Weights of a small transformer language model: rotary positions.
MLP neurons of a small language model. Each row is named by its layer, matrix (gate and up: input weights; down: output weights) and neuron, and shows model dimensions 208-271. Each number is 128 + 32 x the weight over its row's rms, rounded and kept within 0 to 255. A neuron's up and down rows have the sign that makes its largest values positive.
After each neuron's rows, "fires in" lists the words (lower case) most often at its 100 highest values on Wikipedia text that the model never trained on. A number after a token or word is its count.

L2.gate1875 [146 158 165 143 122 115  99 120 136 124 140 121 128 100 202 109 111  70 163 120 116 117 141 164 125 150 174  55 113 119 124 116 157 140 123  84 131 145 136 129 170 136 183 114  52 134 160 104 115 111 116 114 174 112 167 100 122 141  92 129 177 120  95 155]
L2.up1875 [152 202 161 115 124 159 164 153 113  89 166 164 163 123  79 108 115 118 136 109 130 125  56 113 109 179 109 128  69 101 102 126 115 130 111 148  68 109 109 189 137 135 157  98 146  99  77 133 105 109 110 122 148 148 174 134 102 163 122 126 166 137 182 105]
L2.down1875 [173 129 134 167 159 130 184 127  81  71 136 106  58 121  50  97 137 121 166  55 109 126  78  91  87 153 177 107 154 128 150 120  95 136 106 114  84  92 150 131 124 151 152 146 177  93 145 167  71 118 172  87 122  97 181 157 144 136 197 156  89 103 125 120]
fires in: "did" 26, "does" 15, "do" 9, "doesn" 4

L2.gate384 [126 165 126 107 129 111 149 185 152 133 125 163 130  80 119 140 149 163  41 148 138 108  72 129 130 192 119 127 133  97 131 102  86 146 140  87  97 136  75  71  88 180 139  78 158 131 161 101 142 114 184 125 156 117 102  93 134 140 127  95 137  61 132 125]
L2.up384 [150 141 158 183 157 112 106 131 117 126  61 178 102 138 129 136 117  76  85 109 140 146  97 120 165 126 167 123 126 153 118 132 167 141 100  88  59 122 140  91  77 112  83 120 110 171 124 149  31 109 122 110 127 120 127 145 130  91 179 155  81 144 168 135]
L2.down384 [108 126 133  71  89 107 138 167  82 128  89 165 115 127 174 125 122 125 164 152 108 135 110 118 147 120 186 130  87 125  61 133 166  96 127  91  90 102 153 145 157 160 184 110 103  84 130 100  63 125  88 139 180 140 185 145  61  94 114 154 124  89  93  78]
fires in: "m" 29, "metres" 15, "team" 4, "athletics" 4

L2.gate116 [ 93 104  90  90 176 161 112 117 153 147 114 153 107 110 127 135 103 109 100 144 161 164 103 181 123 104 138 108 134 160 112 184 134  63  84 191 163 144 157 172 153 207 105 102 125 126  90 150  63  68  91  94 154 136 162 100  97 134  73  71 157 137 128 116]
L2.up116 [ 84 151 123 157  82 165 152 140 162 112  64 140 138 127  79 150  92 107 126 147 108 152 187  90 182 152 150  93 139 169 157 117 159 144 136 116 101 164  98  84 192  80  91  91 130 140 132 112 155 145 136 134  56  98 170 133 105 191 185 148 181  93  87 183]
L2.down116 [134 115 156 126 154 152  91 123 107 171 125 106 148 157 132 129 124 122  91 128  95 100 156 127 123 133 133 108 121 148 128 139 167 105  56  97 123 183 100 106 109 152 149 109 166 116 120 138 112 111  84  73 118 105 183 139  86 122 105  85  67  79 137 133]
fires in: "for" 52, "awards" 10, "outstanding" 5, "category" 4

L2.gate988 [146  56 136  62  72  57 138  95 163  99 127 121 194 130  87 144 133 153 181 106 109 119 140 171 138 120 120 140  28  89 219 123  88  79 152  86 147 140 127 121 134 121  88 133  91 129 106 131 165 144 192 177 123 162 156 153 145 173 163  70 103 174 153  96]
L2.up988 [116 149  77 114 117  78 153 130  96 146 112  93 102 137  82 131 123 170 131 117  89 159 144 162 166 167 141 140 122  71 131  64  65 116  93 151 142 137 131 124 114  83 157  96 130 127 220  82 176 130 102 143 137 151 126 118 122  98 104 106 145 169 104 135]
L2.down988 [107 154 142  96 108  73 119 108 172 124 102 175 117 150  89 159 104 136 136 160 141 142  62 117 154 122 128 150 130 107 141  84  89 122 131 167 142 135 144 136 129 136 158  68  91 131 145 160 172 102 141 121 125 130 169 158 147 199  97  69 169 198  71 150]
fires in: "family" 35, "personal" 13, "self" 5

L2.gate1543 [181 152 162 134 134 190 115 136 134 150 113  84 147 117 132 105 107 137  64 110 158 148 138 173 129 135 103 123  93 136 122  85 105 156 115 134  57 122  98 106 186 105 110 104  70 111 117 157 130 172 147 106 134  80 103  79  89 156 154 156 138 184 138 102]
L2.up1543 [145 175 170 134  69 100  87  99 156 129 120  92 107 155 123 149 113 135 157 124  88 137 123 124 144 138 149 128 109 158 208 105 144  85 135 126  99 120  75 105 142 145 121 115 164  85 140 147 100 118 150 134 119  95 144 131 134 164 136 131 156 148 141 120]
L2.down1543 [ 93 160 114  80 189 157 148 125  59 170 123  91 113 149  61  90 109 146  97 103 170 150 205 134 130 100  85 117 117 105 124 179 175  77  85 147 102 148  78 130 141  77 157 107 191 136 161  87  70 131 152 109 134  85 160  87 137 147  77 101 177 138  88 158]
fires in: "for" 43, "just" 11, "s" 5

L2.gate1591 [132 106 104 134 117 132 132  72 141 129 161 129 133  82 107  92 100 128 165 135 134 138 144 141  57 136 146  88 119  87 135 154 109 152  85  91 134 159 115 113 138 103 127 143 137 119  54 172 162  90 163 125 155 130 152  76  93 132 153 116 152 185 125  93]
L2.up1591 [207 127 108 152 112  75 118 178 130 142 114 143 119  38 171 117  88 143 138  97 143 136  94  96  88  83 149 149 109  98 130 123 114 114 198 200  95 134 109  98 109 132 156 163 132 148 137 121 116 170 159  75 142 126 129 116 152 122 130 113 145 128 137 131]
L2.down1591 [138  70 120  75 154 140 145 153 148 111 108 173 162 141 118 108 152  99  86 135 140 105 137 190 128 145 130 108 136 139 109 107 102 111 159 155 121  93 141 132 152  96 137  86 126  93 166 150  95 139  91  88 113  66 117  85 123  84 108 134 145  86 120  83]
fires in: "right" 15, "language" 13, "left" 13, "nations" 6, "latin" 6

L2.gate1354 [138 159 196 157 107 177  89 183 111 140 136 134 148 192 175  91 123 129 118  91 180 207 116  70 104 135 122 117 130 112 116 117 136 136 113 178  95 168 121 131 130 172 113 151 160 159 101 205 141 103 140  94  78 142 133 103 153 106 194  88 134 110 142 121]
L2.up1354 [169 148 184 181 151 136 161 140 120  73  84 115 153 122 187 184 124 176  98 124 167 159  27 170  87 147 195 151 100 131 108 137 141  93  99 156 173 104 125 148 146 149 133 128  99  85 191  81 172 141 177 128 158  90 171 129 110  99 119 100 151 137 128  95]
L2.down1354 [140 126 139 145  64 114 145 140 119  49 141 143 137 103  68 130 167 152 102 209 114 105 156  60 113 154  64 163 101  97 114  64 184 119 120 126 143 139 142 115 163 164 122 136  73 147 139  54  85 111 153 136 146 138  82 136 180 112 108 144 164 130 131 122]
fires in: "on" 58, "over" 4

L2.gate291 [133 113 161 176 112 142 104 142 120 118 129 184 107  64 172 166 113  77  84  84  98 166  85 153 150 154 134 132 105 142 138 140  90  99 112 142 139 172 185  83  94 145 112 190 124 108 149  96  53 125 153 102 126 149 147 157  82 134 124 147 191 172 174 135]
L2.up291 [ 99 153 103 128 101 137 165 153 136 105  94 156 190 157 127 155  70 143  77  92 121  87  38 116 127 138 124  68 129 171  95 122 130 166 143 103  96 160 114  87 125 104 129 164 155 148 172 142 142  83 146  70  84  99  85  88 169 111 128 125 119 169 111 174]
L2.down291 [134 117 143 192  74 116 121 159 175 133 107 125 157 119 154 139 129 134 124 114 122  93  88 121 119 160 180 143 133 161 151  81 115 102 107 158 162  96  76 107 104  83  89  73 157 149 106  72 100  93 117 100 110 100 107 126 135 144  89 127 122  91  86 172]
fires in: "as" 44, "his" 7, "least" 5, "benito" 4

L2.gate1415 [197 114 140 108  52 190 183 130 121 125 138 103 124 101  95 146 167 119 113 182 134 135 132 150 137 175 162 104 160 136 110 109 179 128 151  88 120 152 142 144 202 243 130  53 147 108 148 128 148 150  78 116 133 176 134 133 119 191 141 105 139  71 152 155]
L2.up1415 [161 104 115 150 117 116 115 103  92 131 122 135 108 131  93 149 118 142 105  88 154 121 115  95 135 125 133 115 115 104 118 139 135 100 147  86 157 131 109 113  91  78 184 117 121 138  97 172 133 113 123 155  88 134 110 141 106 114  94 100 140 165 139 174]
L2.down1415 [144 123 117  82  90 160 122  95 190 122 145 126 100 165 142  93 133 130 143 189 148  95 141 121 172 189 119 120 152 103  92 104 143  78 107  76 105  97 128 167 160  97 115 150 149 107 108 113 148 100  49 140 143 138 118 150 101 104  99  66 154 132 102 108]
fires in: "born" 24, "life" 10, "birth" 7, "population" 6, "personal" 5, "democratic" 5

L2.gate1732 [110 134 117 102 142  71 111  84  86  91  82 176 113 124 139 149 133 167 209  41 122 154 122 119  75 143 177  73  93 145 128  98 157 101 109  80 157 112 124 169  95 141 120  90 133 141 186 151 176 109  94 100 142 149 114 151 112 106 118 127 143 156  84 102]
L2.up1732 [115 149 156 133 171 137 119 130 148 137 181  22  71 199 144 141 170 123 144  99  68  88 143 169 143 142 155 156 156 105 138 131 106 181  93 155  95 157 137 191  93 173 207 103  84  82 165 103 173 204  72  68 118  67 103 131  61 185 121 152 118 123  81 109]
L2.down1732 [119 135 143 110 159  82 146 151 125 138 145  54 164 135 143 111 127 134 160 174 148 135 108 170 101 147 162 128 149  84 121 159 114 132 101 122 124 175  96 141  99  96 100  73 193 136 187 157 128 111  73 127 159 105  85 140 134 147  61 119 229 162 155 109]
fires in: "of" 14, "mother" 11, "maternal" 7, "saxe" 6, "s" 6, "nantucket" 6

L2.gate1699 [ 98 142  82 163 127 133 123 120  97 150 109  94  68 132 115  86 110 169 152 186 185 146 136 195  80 108  73 150 120  74 141 172 114 124 141  92  80 103 150 102 152 202  96 119 151 107 117 111 182  55  74 127 135  99 143 149 139 110 138 140 144 121  82 171]
L2.up1699 [141  97 134  89 163 127 128  60 110 174 158 102 131 153 137  80 136 103 135 140 138 209 142  75  88 130 143 161 155 163 140 114 140 140  82 183 147  99 149 166  87  37 197 112  92 121 136 112 104 143 154 247  97 129 109  54 106 132  96 196 105 129 165  89]
L2.down1699 [112 180 135 179 167  93 144  93  94 109 135  85 121  79 160  96 124  64 119  85 153 154 149 145 150 149 184 156 122 103 157 182 136  96 132  99 173 121 118 178 141  41 159 114 131 128 136 170 108 117  68 159 116 119 121  61  79 184 100 130 148 111 140 157]
fires in: "king" 27, "prince" 20, "princess" 9, "duke" 7, "lord" 5, "count" 5

L2.gate216 [ 97 160  89 152  74  80 144 143 108  76 178 167 169 131 142  88 102  77 137 115 129 110 162 149 110 189 124 107 146 153  89  46  50 184  85 161 116 147 108 115 141 128  99 126 129 101 133 164 147 172 105  96 106 174 122  99 125 103 171 165 153 139 128 197]
L2.up216 [185 158 123 155 124 115 169 115 124 150  99 156 163 131 150  87 124 124 129 114  97  77 151 118 130 138 131 169 172 172 151 165 158 174 192 123 117 158  61 105 139  78 124 124 114  85  98 123 125 117  71 131  73 137 116 141 139 128 126  84 148  69  79 112]
L2.down216 [128 117 135 102 141 118 130  94 135 138 120 132 111 116 136 153 200  78  97 176 112 102 146 167 141 151 106 132 115 138 134 191 149 141 103 123 150 159 123 155 168 132 129 135  97 122 143 105 103 133 139 105 170 104 172 106 144 145 155 117 121 151  91  78]
fires in: "over" 31, "than" 10, "about" 8, "approximately" 6, "march" 6, "nearly" 4

L2.gate142 [118 143 156 161 137 166 124 113  48 144 113 114 127 143 133 106 104 100 135  75 171 140 127  38  73 130  97 151  57 113  91 118 104 114 152 125  88 180  77 160 119 130 129 163 129  88  79 139 195  28 148 125 128 156  86 134  70 162 168 132 133 143 150 165]
L2.up142 [139 145 114 102 115 126 136 171 111 180 180 185 138 125 118 103 126 157 110  84 121  62 134 113 121 109 176 186 162  73 109 176 148 183 175 136 109 125 173  92 132  95  90 197 104 169  92 145 133  84 143 130 195 121 163 147 142 174  93 118 129 193  76 121]
L2.down142 [144 163 131  98  49 139 110 113  66 158 114  94 154  73 175 109 162 156 162 148 116 101 156  83 113 158 114 125  56 107  91 135 102 129 114 138 109 195 152 146  84 149  95 181 133 173 100 124 195 134 169  84 138 132  75 170 182 119 153 119  72 145  73  96]
fires in: "after" 50, "since" 5, "from" 4

L2.gate480 [134 129 123  64  65 151 130 149 108 144 112 126 105  75 131 122 180 147 100 138 150 102  86 131 221 131 157  95 152 208 106 147 159 135 117 121 179 167 127 113 157 154 138  79  99 127 161  99 168 145 140 123 102 102 116  94 126 143 100 240 105 126 122 111]
L2.up480 [211 162 128 118  76 196 162 148 115 123 158 112 120 145 158 132 105 108 176  80 109  79  64  97 146 131 111 146 136 123 104 148 122 117  77 117 110 104 138 154 144 166 127  75 110 139 107 113 170  83 185 134 130 113 137 151 146 125 107 100 138 134  94 144]
L2.down480 [133  93 117 112  62 105 131 114  99 115 153  81 138 113 185 135 107 130 155 159 101 127  96 155 112  50 123 120 198 139 150  91 160 146 138 139 169 132 148 120 120 132 125  91  88 195 146 105 180  93 144 161 176 102 167  70  66 114 115 118 154 131 116 156]
fires in: "line" 17, "station" 17, "train" 10, "track" 7, "achille" 6, "rail" 5

L2.gate929 [122 164 150 116 101  99 126 108  91 153  72  83 110 147 122 101 172  91 133 135 159 123 141 113 138 104  83 140 186 100 214 150 125 126 133 108 152 118 161 105 147 116 189 135 135 170 126 128  93 103 103 114 179 133 119 150 127 113 119 102 156 142 105 129]
L2.up929 [109 105 145 127 121 142 131 131 132 160 145  75 151 130 105 139 125 127  99 185  79 115 156 161 115 118 180 104 132 147 119 150 120  66 132 144 103 173 119 153 100 113 130 100 110  48 141 162 115  93 159 131 113  90 192 109 134 119 165 157 140  73 132 123]
L2.down929 [131 120 137 148 167 138 101 109 104  56 113 125 150 147 111 200 100 158 134 125 172  95 106 149 151 113  75 136 135 120 134 128  96 144 120 133 154 137 103 133 103 143 122  98  66 119 153 162  95  97 142 119  82 128 154 145 126 114 126 176 219 114 187 122]
fires in: "they" 35, "she" 20, "he" 10, "we" 7, "have" 5

L2.gate701 [ 95  99 166 106 127 159 143 116 111 171  74 137 126 154 102 124  77 166  92 144 120 104 154 157  95  81 142 114 134 108 156 160 153  87 145 113 159 125 153 141 129  83  96 149 165 123 154 118 160  77 177  91  93 126 167 105 139 133 157 134  85 109 139 113]
L2.up701 [140 113 100  65 167 147 107 122 148 112 119 200  83 157  73  75 146 136  91 130  70 125 129 116 124 147 102 132  95  97 150 133 140 171  89 157 144 168 176 112 130  75 113 159 133 163 110  80 123 112 111 117  72 163 177 124 171 153 159 101 142 150 186 103]
L2.down701 [135 120 114 124 122 162  90  94 125 104 143 130 110 101 110 113 117 129  76 124  75  97 148 159 115 142 113  45 156 120 126 139 174 151 143 183 165 101 120 125 122 117  29 131  97  86 154 174 161 132 112 118 122 134 116 166  99  89 124  85 129   9  69 174]
fires in: "000" 43, "million" 7, "100" 7, "400" 5

L2.gate846 [133 106 113 155 131 150 203 112 129  36 171  81 136 111 130 223 106 154 153 119 171 148 182 172  91 114 147  53 138 162 153 136 104 103  74 101 120 159 132 128 130 152 162 171 183 166 107 109 147 124 154 175 108 139  88 139 101 143 168 126 159 206 164  70]
L2.up846 [163 116 110 103 142  76 144 110 159 129 160  75 143 122 111 125 182 207  82 138 145 143 140 164  47 109 188 128 110 179 144 159  98  79 170 127 204  70 121 147 163 123 108 109  97 135 209 115 102 137 126 187 117 150 156 210 165 104 148 120 119 140 148  70]
L2.down846 [191 121 120 106 153 120 126 102 153 127 139 168  67 137 104 155 191 146 110  75 134 128 146 156  89 114 129 158 126 110 122 103 155 170  55 148 171 159 174 162 146 125 132 119 113 147 144 152 153 106 144 103  67 112 128 132 162 113 154  98 139 167 125 121]
fires in: "of" 16, "with" 16, "by" 14, "be" 13, "s" 10

L2.gate1103 [125 187 125  58 131 111 104 114 142 103  80  83  79 114 119  84 170  56 121 130 178 130 141 112 107 143 136 152 118  95 147 137 119 165 173  94 105  99  83 109 159  93  90  81 136 114 135 161 124 116  53 199  77 136  85  89 122 187 118 127 123  63  89 114]
L2.up1103 [173 135 150 148 110 126 139  85 157 112 132 136 120 133  87 109 139 151 177 137 110 140 147 165  98 188 146 123 141  97 118 136 107  72 159 118  79 116 146 185 154 133 126 126  60 136 146  89 168  84 152 137 159 128  82  72 106 133 118 159 148 124 113 165]
L2.down1103 [173 120 165  90 135 121 148 163 123 129  95  91 108  92 134 148  62  87 160 106  72 119  72 107 144  91 122 125 169  49 122  95  97  60 153 164 144 114 132 155 123 131 151 103 112 163 120 186 231  86 118  71 123 130 131 114 113 158 125 153  76  82 159 112]
fires in: "round" 53, "division" 6, "rounds" 4